Weights of a small GPT-style language model, trained from scratch on English Wikipedia.
Size: width 576, vocabulary 31726.
MLP neurons of a small language model. Each row is named by its layer, matrix (down: output weights) and neuron, and shows model dimensions 416-511. Each number is 128 + 32 x the weight over its row's rms, rounded and kept within 0 to 255. A neuron's up and down rows have the sign that makes its largest values positive.
A block is one neuron, or neurons of one layer that tend to fire together. After each block is what it responds to, as a language model described it from the Wikipedia text at the highest values.

L3.down260 [ 81  91 163 166  72 142 133 164 153 114 151 121 128 106 145 138 118 139 160 134 115 192 120 105 149 150 142  73 148 143 126 204 160 177 152  80 134 179 205 167 164 137 100 155  54 105 156 167 103 194 132 164  97 140 125  99 159 119 115 153  95  86 121 121 162 165 129 142 187 112  98 106 118 114 120 119 135 140 153 130 119 162 150 176 123 150  98  63  57 147 116 118  75 176 121 110]
L3.down273 [167 103 255 101 180 196 142 118 118 137 125 103 115 130 116 103 162 109 145 143 108 108 109 115 102 153  76 156 143 130 161 255 146 183 102 108  99 118 114 109 160 130 122 123 102 147 138 150 114 134 152 135  86 132  92  97  84 169 172  92 117  81 138 128 117 104  97  82 130 126 185 137 167 151 161  99  79 117 167  95 151  99  94  94 179 125  88 122 123 147 122 168  72 102 168 159]
L3.down471 [151 168 116 140 111 175 139 104 169 130 101 159 173  68 126 168 174 103 142 117 133 132  99 112 135 164 137 135 120 110 185 150 103 157 112 156 139 183 109 148 168 168 136 141 144 152 115 107 143 107 124 116 164 140 138 141 136 138 131 181  86 105 148 135 177 183 140 110 104 172 136 142 106 119 131 138 112 150 116 193 138 205 137 158 136  84 128 135 160 166 104 116 102 123 174 142]
L3.down567 [205 163 173 125 148 221 104  96 127  74  72  93 156 162  90 119 134 142 154 138 115  78  97 147 119 118 113 115  94 141 100 255 146 175 104 171 127 123 151 161 135 199 133 120 129 136 151 121 120  90 107 156 106 121 134  90 122 101 111 159 120 124 154 137 126 106  95  41 150 167 254 131 135 151 177  95 103 129 174 111 137  86 133 140  94 123 101 158 166 101 162 127 129 144 189 138]
L3.down712 [186 120 149  55 138 112 128 138 161 173 139 144 156 100  81 126 103 114 178 104 139 114 131 172  75 151 120 165 138 196 129 175 101 141 156 110 112 135 170  73 157  85 129 103  67 154 101 150 149 173 130 101 121 119 135 119 109 105 208 117 114 133 105 125 162 111 123 129 119  96  97 129 133 157 142 107 105  98 141  76 158 162  97 146 186 127 106  98 106 106 117 122 141 121 128 114]
L3.down846 [146 116 100 110 198  78 157 135 127 125  98 128 130 117  90 142  82 153  80 149 139  54 105 143  80 152 197 131 135 127  79 192 178 154 118 115 183 157 135  64 115  94 158 131 164 146  92 104 117 121 163  95  63 110 126 100 135 141 186 134 146  95 157 107  80 112 138 152 128 126  71 112 159 132  81 105 164 115  83 123 112  87 112  79 103  61 127 170  73 169 124  90 206 147 113 112]
L3.down914 [146 146 105 164 150 160 135  59 132 192  99 130 160 141 109 106 101 136  91  90  90 121 175  87  98 149 148  56 137 132 107 149 135 108 168  96 133 162 107  93 137 145 154 142 233 132 140 121 113 134 135 113 119 170  62 128 101  93 137 138 112 108 114 115 126  68 133 171 101  89 174 145 192 187 166 154 147  95 163 145 157 120 147 115 121 192 105 102 148 108 142 109 181  98  99 134]
L3.down976 [173 108 255  83 140 202 145 100 120 115 136 112 131 149 143 126 136 100 144 152 122  95  84 155  91 148  88 152 140 176 141 255 145 142 102 128 136 114 108 134 132 133 113 120  96 150 127 143 127 132 158 121 117 117 129 102  83 139 176  89 126  93 140 111 179  74 129  60 123 106 150 126 195 159 163 116  87 145 194  49 102 138  90  71 161 158 110 118 113 120 102 142  47 146 164 151]
Responds to: Sentence-final noun tokens

L3.down96 [114 108 109  96 115  36 118 152 125 169 132 150 148 128 140 122 111 132 124 160 114 175 180 169  56 101  75 128 194 152 173 215 128 104 132 157  98 136  88 168 125 120 109  98 155 123 153 106 117  95 149 115 127 110  84 106 109  88 143  80 104 137 119 122 149 124 151 151 100 173 135 105 180  98  93 118  91 136 128 161 143 166 104 119 158  95 182 111  95 141 123 127 105 129 160 124]
L3.down290 [101 141 161 118  74 146  74  98  91 115  92  99 130 177 157 159 153 145 163 122  92 110  82  96 105  86  80 143 109  99 141 170 136 180 119  99 120 143 131 161 127 122 192  62 113 158 135 165 179 110 221 165 104  72 103 107 183 211 144 153 180  94  99  92 111  85 138 143  56 123 133  65 192  79  93 159 143 127 110 106 152 129 123 104 120  76 157 153 197 192 106 130 124 118 152 135]
L3.down398 [144 138 197  39 160 154  89  94 197 113 129 147 102 109  67 196 100 134 157  76  86 113 113 122 102 156  71  95 144 118 131 190 178 157 145 123 191 183 138 125  94 105 160 133 124 102 177 102 170  82  99 144 149 120  13 136 111 196 106 127 131 116 152 151 141 140 151 128 155 103 163  98 163 177  70 134 142 140 117  99 145  75  96 109 123 118 125 139 139 166 127  99 182  82 124  95]
L3.down513 [143 118 102 124 157 141 129 140 173 146  91 145 128  67 173 124 147 125 102 166  91 147 105 105 161 166 139 175 190 149 115 190 129 170 115 116 190 114 139 147  85 144 145 109 160 130 124 149  78 179 133 123 136  84 139 119 160 156  96 173 167 119 108 132 103  93 114  87 116 213 130 130 126 143  86 183 123 130  93 146  74 147  88 133 120 110 122 147 108  80 112 145  88 187 187 125]
L3.down571 [139  48 172 130 115 105 140 102 155 122  82 139  75 108  32 123 138 148 123  61 123  66 122  89 163 119 143 201 181 149 150 173 202 112 167 127 113 154  53 108 124 153 158 108 194 108 195 126 155 104  94 115 146 162 109 145 162 147  87 180 150  95 134 131 114 132 128 133  90 120 108 114 133 130 129 121 132 104 124 138 106 177 135 155 110  91 118 111  82  94 109 103 193 154 141 123]
L3.down770 [ 87  68 170 123 130  53 138  67 131 141 151 120 156 107 150  91 105 116 139 162  95 134 146 154  88 146  46 160 156 144 162 203 130 154 118 165 105  90 144 166 118  93 142 103 156 134 148 107  78  82 117 106 123 137  80 150 108 116 123  42 118 148 124 129 141 126 166 145  81  96 129 122 170 134 141 145 134 170 108 173 132 115  53 130 162 102 170  63 104  89 125 148  98 106 131 172]
L3.down817 [108 112 111  49 120  73  86 105 149 126 110 140 201 124 183 113 136 135 119 137 115 171 174 157  95 164  62 125 172 143 155 205 111 143 110 151  94 105  83 162 133  99 167 112 164 125 136 138  99  56 150 147 108  90  89 109 120 149 160 121 121 141 101  99 154 105 151 168  63 103 153  96 188 114 107  71 109 141 105 146 127  49  66 141 176 168 168 130 112 106 121 146 124 159 151 133]
L3.down857 [124  78 143  77 106  58 107  82 124 172 132 118 163 106 186  89  87 118 156 169 107 149 162 165  91 144  58 131 147 130 164 210 136 151 138 150  86 112 121 174 118  92 153  94 102 151 124 112  87 100 102 147 136 122  38 131 133 168 132  83 105 148 122 119 128 150 157 159  75 106 141 109 188 123 106  96 124 167 112 167 149  91  76 142 163 119 162  72 109  82 151 118 113 170 160 143]
Responds to: Year with trailing punctuation

L3.down25 [126 163 136 100 110  92 110 121 164 116 143  64 152 155 186 159 100 185 173 140 110 134 212 128  80 155 146 159 112 112 151 171 149 122 124  71 111 109  76 140  88  89 159  89 137 125 130 113 172 129  89  91  90 106  88 113 110 145 126  94 130 157 138  98 115 127 144  77 165  92 183 160 135 137 109  96 157 139 137 139  85  98 145 178 142 121 147 164  74  81 124 185 137  77 131 133]
L3.down79 [110 140  99 113 142 102 114  99 146 121 107  68 175 165 200 131 148 177 193 128 156  97 141 162  75 138 146 110 113 141 166 133 156 104  64 191  94  97 120 184 123 147 149  67 166 195  84 137 159 102 138 149 112 113  44 134 160 113 144 124 129 175 126  69 113 181  92 143 108  99 105 134 130 127 122 136 115 125 113 145 108 220 169 116 174 187 138  47 103 132 127 139 165  86 163  82]
L3.down216 [119 106 107 122 114 147 147 149  99 106  93  83 138 179 169  83 116  82 159 102 117 108 175 133 176 123 145  90  64 137  83  99 145 133 174 106 128 132 106 160 110 167 166  57 193 163 154 132 124 163 135 134 111 195 108 175 147 101 154 170  90 167  93  91 161  48 147  91 115 106 176 150 133 202 119 128  96  91  50 111  95 186 114 227 128 142 113 176  70 130 112 124 160 108  91 121]
L3.down239 [ 92 149 141 122 149 135 159 173  76 136 172  60  83 202 151 149 105 137 119 125 166 160 165  94 103 103 117 150  99 138 132 141 116 167 161 134 148 115  91 149 119 159 128 186 178 168 133 185 143 135  93  91 121 110  99 131 131 143  91 116 111 141 138  91 134  72 113 129 115 203 132 101 144 115 108  86 117 162 127 137 143 138 112 157 144 172 134 111 164  93 156 184 141 147  25 119]
L3.down541 [204  81  85  78  88 129 164  92 111  36 168 113 112 153 173 103 192 131 134  93 155 107 185 106 139 125 160  95  53 140 144  81 147 142 152 104 184 106  82 118 149 163 112 193 146 161 196 111 105 168 153 113  88 121 135  98 117 188 100  98 109 145 126  91 148 151 103  90 114 150 194 166  91 137 128 118 128  97 179 105 146 145 135 114 133  77 133 180  67 120 123 124 141 110 154 168]
L3.down926 [ 95  82 200 160 195  82 147 142 173  93 147 155 164 175 135 170  98 106 150 135 133 146  77 168  82 122  60 183 119 109 139 130 100 142 180 182 132 143 151 130 156 163 148 113  99 107 188 140 145 121 180 138  92 154 243 140 133 162 143 108 119 147  99 106 143 118 126 162 111 165 104 111 133  88 137 108 167 117 127 161 147  85 168 129  97 119 149 115 143 135 164 138 102 113 138 112]
L3.down1025 [188  99 151  61 146 123 132 122 119 175 163  61 104 131 145 135 135 216 140 178 149 104 190 117 117 166 130 122 105  85 102 124 152  90 134 161 164 105 134 165 112 112 163 118 103 149 200  84 136  79 123  57 150 118  24 101 154 162 135 166  86 163 101  86 134 148 136  88  87 201  96 104  91  89 154 190 140  87 144 142 107  95 128 132 115 158 157 114 172 128 114 108 163 107 111 123]
L3.down1147 [153 156 182 170 161  95 156 120 112 128 192 106 169 143 103 121  82 209 111 104 149 146 171  99 130 155 119 118 116 114  55 151 134 142 136  88 107 133  97 144 161  92 122 147  81 129 165 110 147  48 148  85 139 137  97 153 131 134 160 162  63 183 113  81 136  91 146 111 132 180 145 131 113 101 120 135 184 122 138 127 145 103 143 149 142 123 125 128 117  77 139 219 119  43 125 133]
Responds to: Table cell separators and date numbers

L5.down71 [180 186  40 124 150 128 163 158 117 116 161 172 122 122  84 111 141 127 122 143  93 106 198 141 215 143  89 149 127 120 121 133 131 137 135  52 125 164 111 121  78  83 117 154 175 130 174 178 189 128 145 107 174 211  98  95 152 128 117  91 116 178 142 138 187 169 139 116 138 126 149  88  85 130 141 194 121 146  77 159 129 134 123 114 139 129 127 191 135 171 190 170 161 116 190 154]
L5.down275 [178 130 141 177 134 112 121  76 130 143 136 158 116 125 146 106 106  77 181  75 137 136 200 154 131 144 144 198 120 108 138 125 182 155  99  46 147  99 145  97  48 134 139  99 108 156 152 146 103 148 127 135 163 102  79 179  91 128 106 157 127 153 135 150 102 170 222 128 123 161 160  96 120 102 130 187 144 139 122 103 101 114 160 131  84  98 157 116 111 197  79 104 172 169 158 153]
L5.down564 [107 139 188 202 139 136 131 171  87 170 169 149 122 155 146 143 159 169 106  99 153 171 154 132  91 107  94 179 152 165 124 121 173  85 124  60  94  99 108 141 129 125 106  88 132 112 140 201 130 126  96 129 120 124  86 128 160 148 118 168 125 131 119 131 124 149 142 113 117 134  83 169 139 155 159 121 178 115  75 141 146 209 191 137 148 188 114  62 111 178 132  72 121 153 125 130]
L5.down1012 [170 117 128 126 132 110 120 141 162 133 150 117 157  89 135 130 118  92  80  78 185 141 125 118 132 195 149 216 123 159 138 172  81  92 142  97 162 120 105 184 175 124 155 117 112 196 148 156 182 108 122 105 180 142 157 153  85  72  97 187 103  99 146 107 121 139 145 105 113  56 111 144 157 196  89 160  50  98 128 152 138 157 143 148 176 145 107 155 120 100 182 117 109 150  94 119]
Responds to: Structured article field tokens

L5.down229 [107 154 113 111 130 189  79 104 107 111 104  86  87 178 161  77 166 180 177  86 129 164 108 105 113 100 118 160 123 157 126 106 109 136 115  73 144  97 120 159  77 137 154 109 190 156 143 125  91 125 109 137 125 158 135 131 118 151 110 163 112 130 170 131 149 116 144 113 143 136 159  79 177 137 145 194 106 149 129 144 119 117 128 101 111 182  99 110 127  63 182  61  99 121  86 128]
L5.down251 [159 131 179 151 108 134 139 181 168 141 130 139 116 116  79 115 141 154 115 111 154  70 134 149 119 105 150 125 150 132  88 255 161  80 147 146 113 105 120  79  91 138 154  92 129  92 117 142 173  52 190 145 141 106 194 139 112  91 138 177 177 153 108  95 102 146 118 158 151 117 166 103 127 133  99 116  88 118 123 110 108 113  99 100 110  98 175 158 116  75 131 135  81 139  62 110]
L5.down972 [181 104 143 160 100 137 139 152 130 151 121 127 148 181 132 181 157 154  95 172 113 157 130 136 153 121 105 150 122 136 191 180 154 103 101 122 153  85  99 161 117 137 146 204 129  89 149 156  43  48 136 136 139 116 164 193  96 117  90 141  86 141 100 156 104 161 135 130 152 131 149 134  84 156 173 112 128 173 146 150 157 105  69 110  85  87 115  72 144  76 125  90 152  89 124  87]
L5.down1067 [119 133 217 104  94 152  96 104  75  83  90 153 151 183 147 109 159 103 118 178 156  99 132 142  93 152  93 114  86 213 131 247 130 175 129 160 131 119  96 106 133 100 165  79 115 114 156 181 125 103 154 109 133 159 165 116 113  94 178 106 100 127 148 141 183 132  80  38 137 159  65  94 131 152 148 133  85 186 123 114 144 179  93 141 139 139 139 152 127  77  74 104 122 155 100 146]
Responds to: Sentence-final year tokens

L2.down129 [172  88 242  72 124 154 120 141 147 180  94  96 108  97  53  81 145 109 168 130 122  95 114 129 123 140 134 163 111 102 158 255 108 175  94 125 135 108 109 126 145 172 121 159  62 157 141 187 103 162 131 169 162 167 188  95 103 164 175  99 145 113 135 133 127 113 117 102 124 130 193 147 132 150 143  70 115 111 178 104 106  98 134 131 180  85  92 117 101 145 113 132 110 110 148 154]
L2.down1071 [147  74 141  44  94 164 146 140 112 106  90 111 114 140 171  96 175 124 130 178 112 107 181 103 135 110 160 126 122 146 168 255  87 163 143 160 166 139  99 136 157 115 100 150 125 154 144 170 124 176 118 148 157 138 213  57 108 108 112 129 128 149  73 129 123 105 117  83 110 119 133 134  86 166 109 116 141 112 215  73 114 145 177 107 127  97 112 133 117 114 126 160  73  60 159 158]
Responds to: Sentence-ending word+period

L2.down463 [177 107 107 167 112 157 167 175 127 138 142 112  68 150 161 140 160 117 134  65 179 104 131  93 122 119  82  93 131 172 108  50 152 156 155 144 156 189 130 138 141 179 126 171 186 124 159 177 140 141 131 101 158  67  43 119 142 165 140  99 116 170 154 166  96 131 137 173 167 133 125 126  70  89  86 146 125 159 103 144  92 105 102 130 144 133 120 120 106 104 156 154  99 156 135 123]
L2.down1077 [188 112 106 121 128 172 167 126 129 113 184 131 132  92  86  83 122  89 108 146 164 111 209 165  50 100 118  68 156 108 109 112 131 155 125 163 156 104 152 111  92 131 140 160 106 132 157 116  97 142 170 121 163 106 114 119 119 146  95 111 135 139 127 107  80 110 174 141 151 116 123  83  92 104  78 125  92 138 142  76 144 145 120 115 130 119 145 107 116 141  85 126 108 172 120 127]
Responds to: Learned word-stem openings

L5.down196 [163 152 237 131 114 231 131 168 137 130 175 109 110 148 112  93 124 123 163  95 135 131  66 158  87 158 128 112 113 211 113 255 131 129 109 143 109 123 117 126 107 141 102 119 107 142 160 133 115 135 122  66 125 126 179 117 110 125 127 125 172  88 132 120 149 145 126  84 128 130 183 170 159 133 140 144  48 146 181  77 124 162 103 128 200 136 124 108 125 105 140 137  70 196 107  94]
L5.down572 [117 201 255 143  97 221 149 184 101 152 147 128 121 135 138 125 120 168 136 105 164 104  85 152 141 138 111  82 113 183 125 255 173 147 130 157 134 119  88 125  56 131  94 103 122 131 137 117 146 130 116 130 115 138 122 107  65  82 152  99 158 113 106 119 171 117 132 101 139 139 157 138 154 157 184 127  34 138 161 100  97 157 136 137 174 137 123 173 120  98 127 103 103 201  69  88]
L5.down736 [138 156 255 136 134 193 128 155 106 128 129 153 133 156 106 125 155 124 135 117 156 108  81 152 109 159 137 124 111 191 120 255 158 133 112 162 111 130  94 110 100 126 130 121 111 132  93 152 150 157 117 119 128 138 152 124  87 101 141 101 168  96 120 141 151 111 100  68 139 144 183 128 152 164 165 135  73 147 180  79 124 155  94 132 186 132 108 150 122 105 149 136  73 176  95 102]
L5.down908 [189 126 238 142 131 219 136 165  94 112 148 105  97 138 134 154 146 139 134 116 133 129  63 148 104 171 113 166 124 187 131 255 146 167 122 178 112 119 120 108  84 136 143 103  87 101 132 146 133 118 170 112 139 126 158 130  94 131 142  91 140 100 109 139 199 125 108  93 129 124 179 123 146 152 174  98  73 168 203  96 100 157 105 111 193 137 129 131 104  99 113 157  70 164 113 101]
Responds to: Sentence-final period

L2.down299 [147 131 108  67 152  97 121 107 132  87 101 149 130  98 182 160 141  99 149 111  72 101 149 102  96 161 116 106  68 100 149 182 101 137 109 123 186 130 102 174  75  93 106 150 167 127 126 134 101 110 101 120  93 129 247 116 137 105 125 172 146 126 151  86 168 158 107 103 147 114 114 117 152 169 119 181 110 118  99 143 137 131 114 112 142 138 157  65 110 163  98 112 144 112 230 114]
L2.down1061 [151 114 116 162 150   0 159 138 117 129 126 125 109 114 132 122  89 146  85 113  93 112 131 133 135 104 108 140 115  91 126 255 140 141 126 157 124 115 115 166 120 109 117 142  89 115  97 163 143 142 157 133 177 145 116 143 147 131 138 134 128 146 175  81 168 110 161 188 110 111 122 124 132 190  78 125 118 126 110 126 137 117 137  97 136  86 140 122 106 133 104 137  98  96 193 157]
Responds to: Sentence-opening adverbials

L2.down342 [ 78 149 146 102 130  99 166 119 112 180 141 106 122 183 105  94 144 127  89 176  81  95 212 140 174 156 158 147 105 118  86 206  94  78  85 118 175 115  80 132 105  93 176 166 125 129 182 123 136 120 163 143 120 158 105 124 133 152 121 145 105 172 165  85 143 136 147  73  91 163 169  91 141 156 177 182 201 107  77 107  86 173 149 152 114 168 162 157 127 162 122 159 120  68  64 172]
L2.down597 [116 163 183  90 136  74 184 119 152 163 135 161 112 159 176 120 108 115  81 197  92 119 224 136 141 113 162 134  93  95  97 174  88  98 124 115 161  87  50 143 121 141 167 146 133 134 189 152  88 140 124 137 128 162  54 108 141 147 102 150  98 153 148  81 146 121 124  79  77 147 162 127 138 141 171 176 157  90 114 117 103 192 147 122 152 157 140 138 140 167 111 133 125  89 179 179]
Responds to: Table cell boundaries

L3.down379 [114 167 144 131 184 140 159  91 130 134 140 176 121 131 129  87 157 128 105 134 125 169 123 172 173  74 121 122 136  73 124 121 147 133 158 145 150 112  73 132  91 133 142 143 104 126 109 101  94 133 128 123 147 170 255 163 118 129 161 164 129 116  92 108 161 154 112 107 124 101 118 100 104 149  42 107 181 107 184 111 125 181 162 138 114 149 158  28 195  97 112 183  66 167 166 145]
L3.down406 [107 181 129 102 131 195 130 118 153 138 147 134 130 130 103  97 132  84 172  72 139 153 110 142 118 142 141 111 136 107  90 127 117 112  84 126  92 136 118 145 114 135 128 145 170 181 124  90 132 117 142 138 129  99 171 151 109  96 137 130 125 138 176 136 128 146 144 125 163  89 157 115 118 139 160 176 143 154 110 138  77 152 123 160 129 123 157 205  96  51 149 107 120 124 139 100]
L3.down481 [115 111  69  61 160  68 145 155 172 152 137 116 114 151 209 163 158 127 184 151 116 105 141 130 144 129 109 151 196 108 156  87 139 144 123 133 104 136 105 134 108 114 114 144  69 141 155 141  42  45 121 185 119 120 115  18 109  87  96 103 118 129  73 132 166 148  89 130 190 166 235 203 121 130 150  90 136 161  87 145 129 115 132 146 108 113 148  74 111 134 138 108 140 113  92 121]
L3.down509 [163 161  42 122 120 231 194 122 167 153 151 171  62 136 130 115 121  98 139 155 143 155 128 170 117  97 142  69 180 106  85  94 133 109 135 109 199 190 122 106 131 159 137 172 141 144  82 183 105 120 131 101 151  99  79 107 120 138 112 104 109 146 101 143  66 172 138 158 163  96 143 109 154  86  38 148 130 127 131 118 142 108 129 148 106 141 124  89 113 145 124 160 116 142 127 131]
L3.down543 [118  97 171 145  92 108 131 188  47  87 177 131 106 128 103 150  56 127 104  94 132 179 149  91  77 122 160 121  87 144 129 125 164  97 139 122 122 140 130 139  97 111  97 148 177 149 139 166  69 110  95 189 104 154 118 141 183 139 155 141 126 137 105 115 131  91 116 169 111 194 153 119 113 126 122 134 112 121 151 103 145 133 146 145 141 108 111 129 113 146 151 109 177 177 118 149]
L3.down724 [143 181  97  67 167  24  87 148 178  80 135 134 132 102  80 186  91 128 151 140 138  82 115  76 100  93 110  80  80 142 149 119 118 174  84 129 186 103 142 133 101  65 127 132  62  92 184  94 130 121 122 128 154 157 102 163  96 133 154 150  98 156 145  44 139 130 108 150 127 108 124 131 179 184 170  80 121 115 120 134 119 147 150 126 155 134 161 132 130 167 141 139 125 126 144  85]
L3.down854 [101 129 169 103 123 141 140 121 154 126 147  98 129 120 127 143  88 154 140 140 148 122 148  98 164 108 178 152 130  90 143 132 142 137 139 106 193 125 100 111 178 106  70 161 107  98 123 132 136 132  92 107 155 132 114 113 130 105 142 155 123 165 150 121  97 130 170 135 100 100 154 120 119  81 111  90 103 107 118  91  23 161 139 132 179 105 106 121 126 142  91 165 156 176  36 108]
L3.down1144 [119 162 126 179 116 153 134 150 163 184 152 149  93 114 155 126 169 141 131 134 114 132 101 142 153 174 108  98  83 111 146 127 162 137 107 151 179 115  46 158  95 169 130  84 171 102 161 162  87 142 105 103 120 143 204 130 176 124  90 114 117 122 151 141 149 127 168 150 126 186  98 181 109 133 122 150 103 100 118 145  83 116 155 139 100 112 140  71 134 183  74 124 137 107  88  96]
Responds to: Squad positions, word starts

L5.down19 [ 90  95 137 136 163 143 189 149  84 110  69 160 147 193 155 121 162 141 142 120  93  96  92 134 119 129 135  96 102 107 112 114 160 126 121 186 167 160  96 154 195 163  88 105 172 103  73 119 132 143 101 151  91 120 109 102 146 135 112 126 123 144 200 123 149 162 155 127 106 140  76  63 142 121 137 134 130 100 177 140  89 148 145 111 167 140 120  48 168 147 154 128 104 126 107 107]
L5.down100 [169 126 201  91 103 108 150 133 133 156 129  83  94 108  95 109  82 141 121 123 127 142 131 162 104 127 117 112 142 137 129 105 179 181  57 107 154 136  83 147  89 124 139 147 155 191 151  62  94 113  99 111 121 142 128 144 146 164 107 118 141 155 163 138  85 122 128  92 125  90 118 175  96 166 111 107 112 104 130 137 117 131 109  87 135  95 158  38 174 148 100  81 151 125  81 153]
L5.down738 [119 136 154 158 118 108 119  82 131 171 108  93  94 153 184 167 111 140 137 107 140 117 164 161  72 166 154 136 106 118 116 181 178 140 104 109 206  94 117 137 159 143 155  93 171 110 172  83 152 156  67  90 140 130 168 192  81 160  90 158  67 172 100 128 107 156 174  90 153 164 105 104 140 108 143 156 213 104 146 134  61 156 153 134 155  97 112 127 112 170 139 118 112 161 136  92]
L5.down875 [ 84  97 108 200 107 111 192 195  81  94  85 147 186 182 119 163 152 123 153 144  94 111  90 138 131 139 115  87  88 126 150 121 143 138  82 166 112 116 112 134 139 135 101 113 184  78  79  94 194  95  88 161 147 104 163 143 105 169 121 152 182 100 133 139 139 183 157 127  97  93  61 119  98 104  87  75 121 160 168 164 145 134 191 111 144 127 135  12 162 158 134 133  81 159  41 108]
Responds to: Table cell separators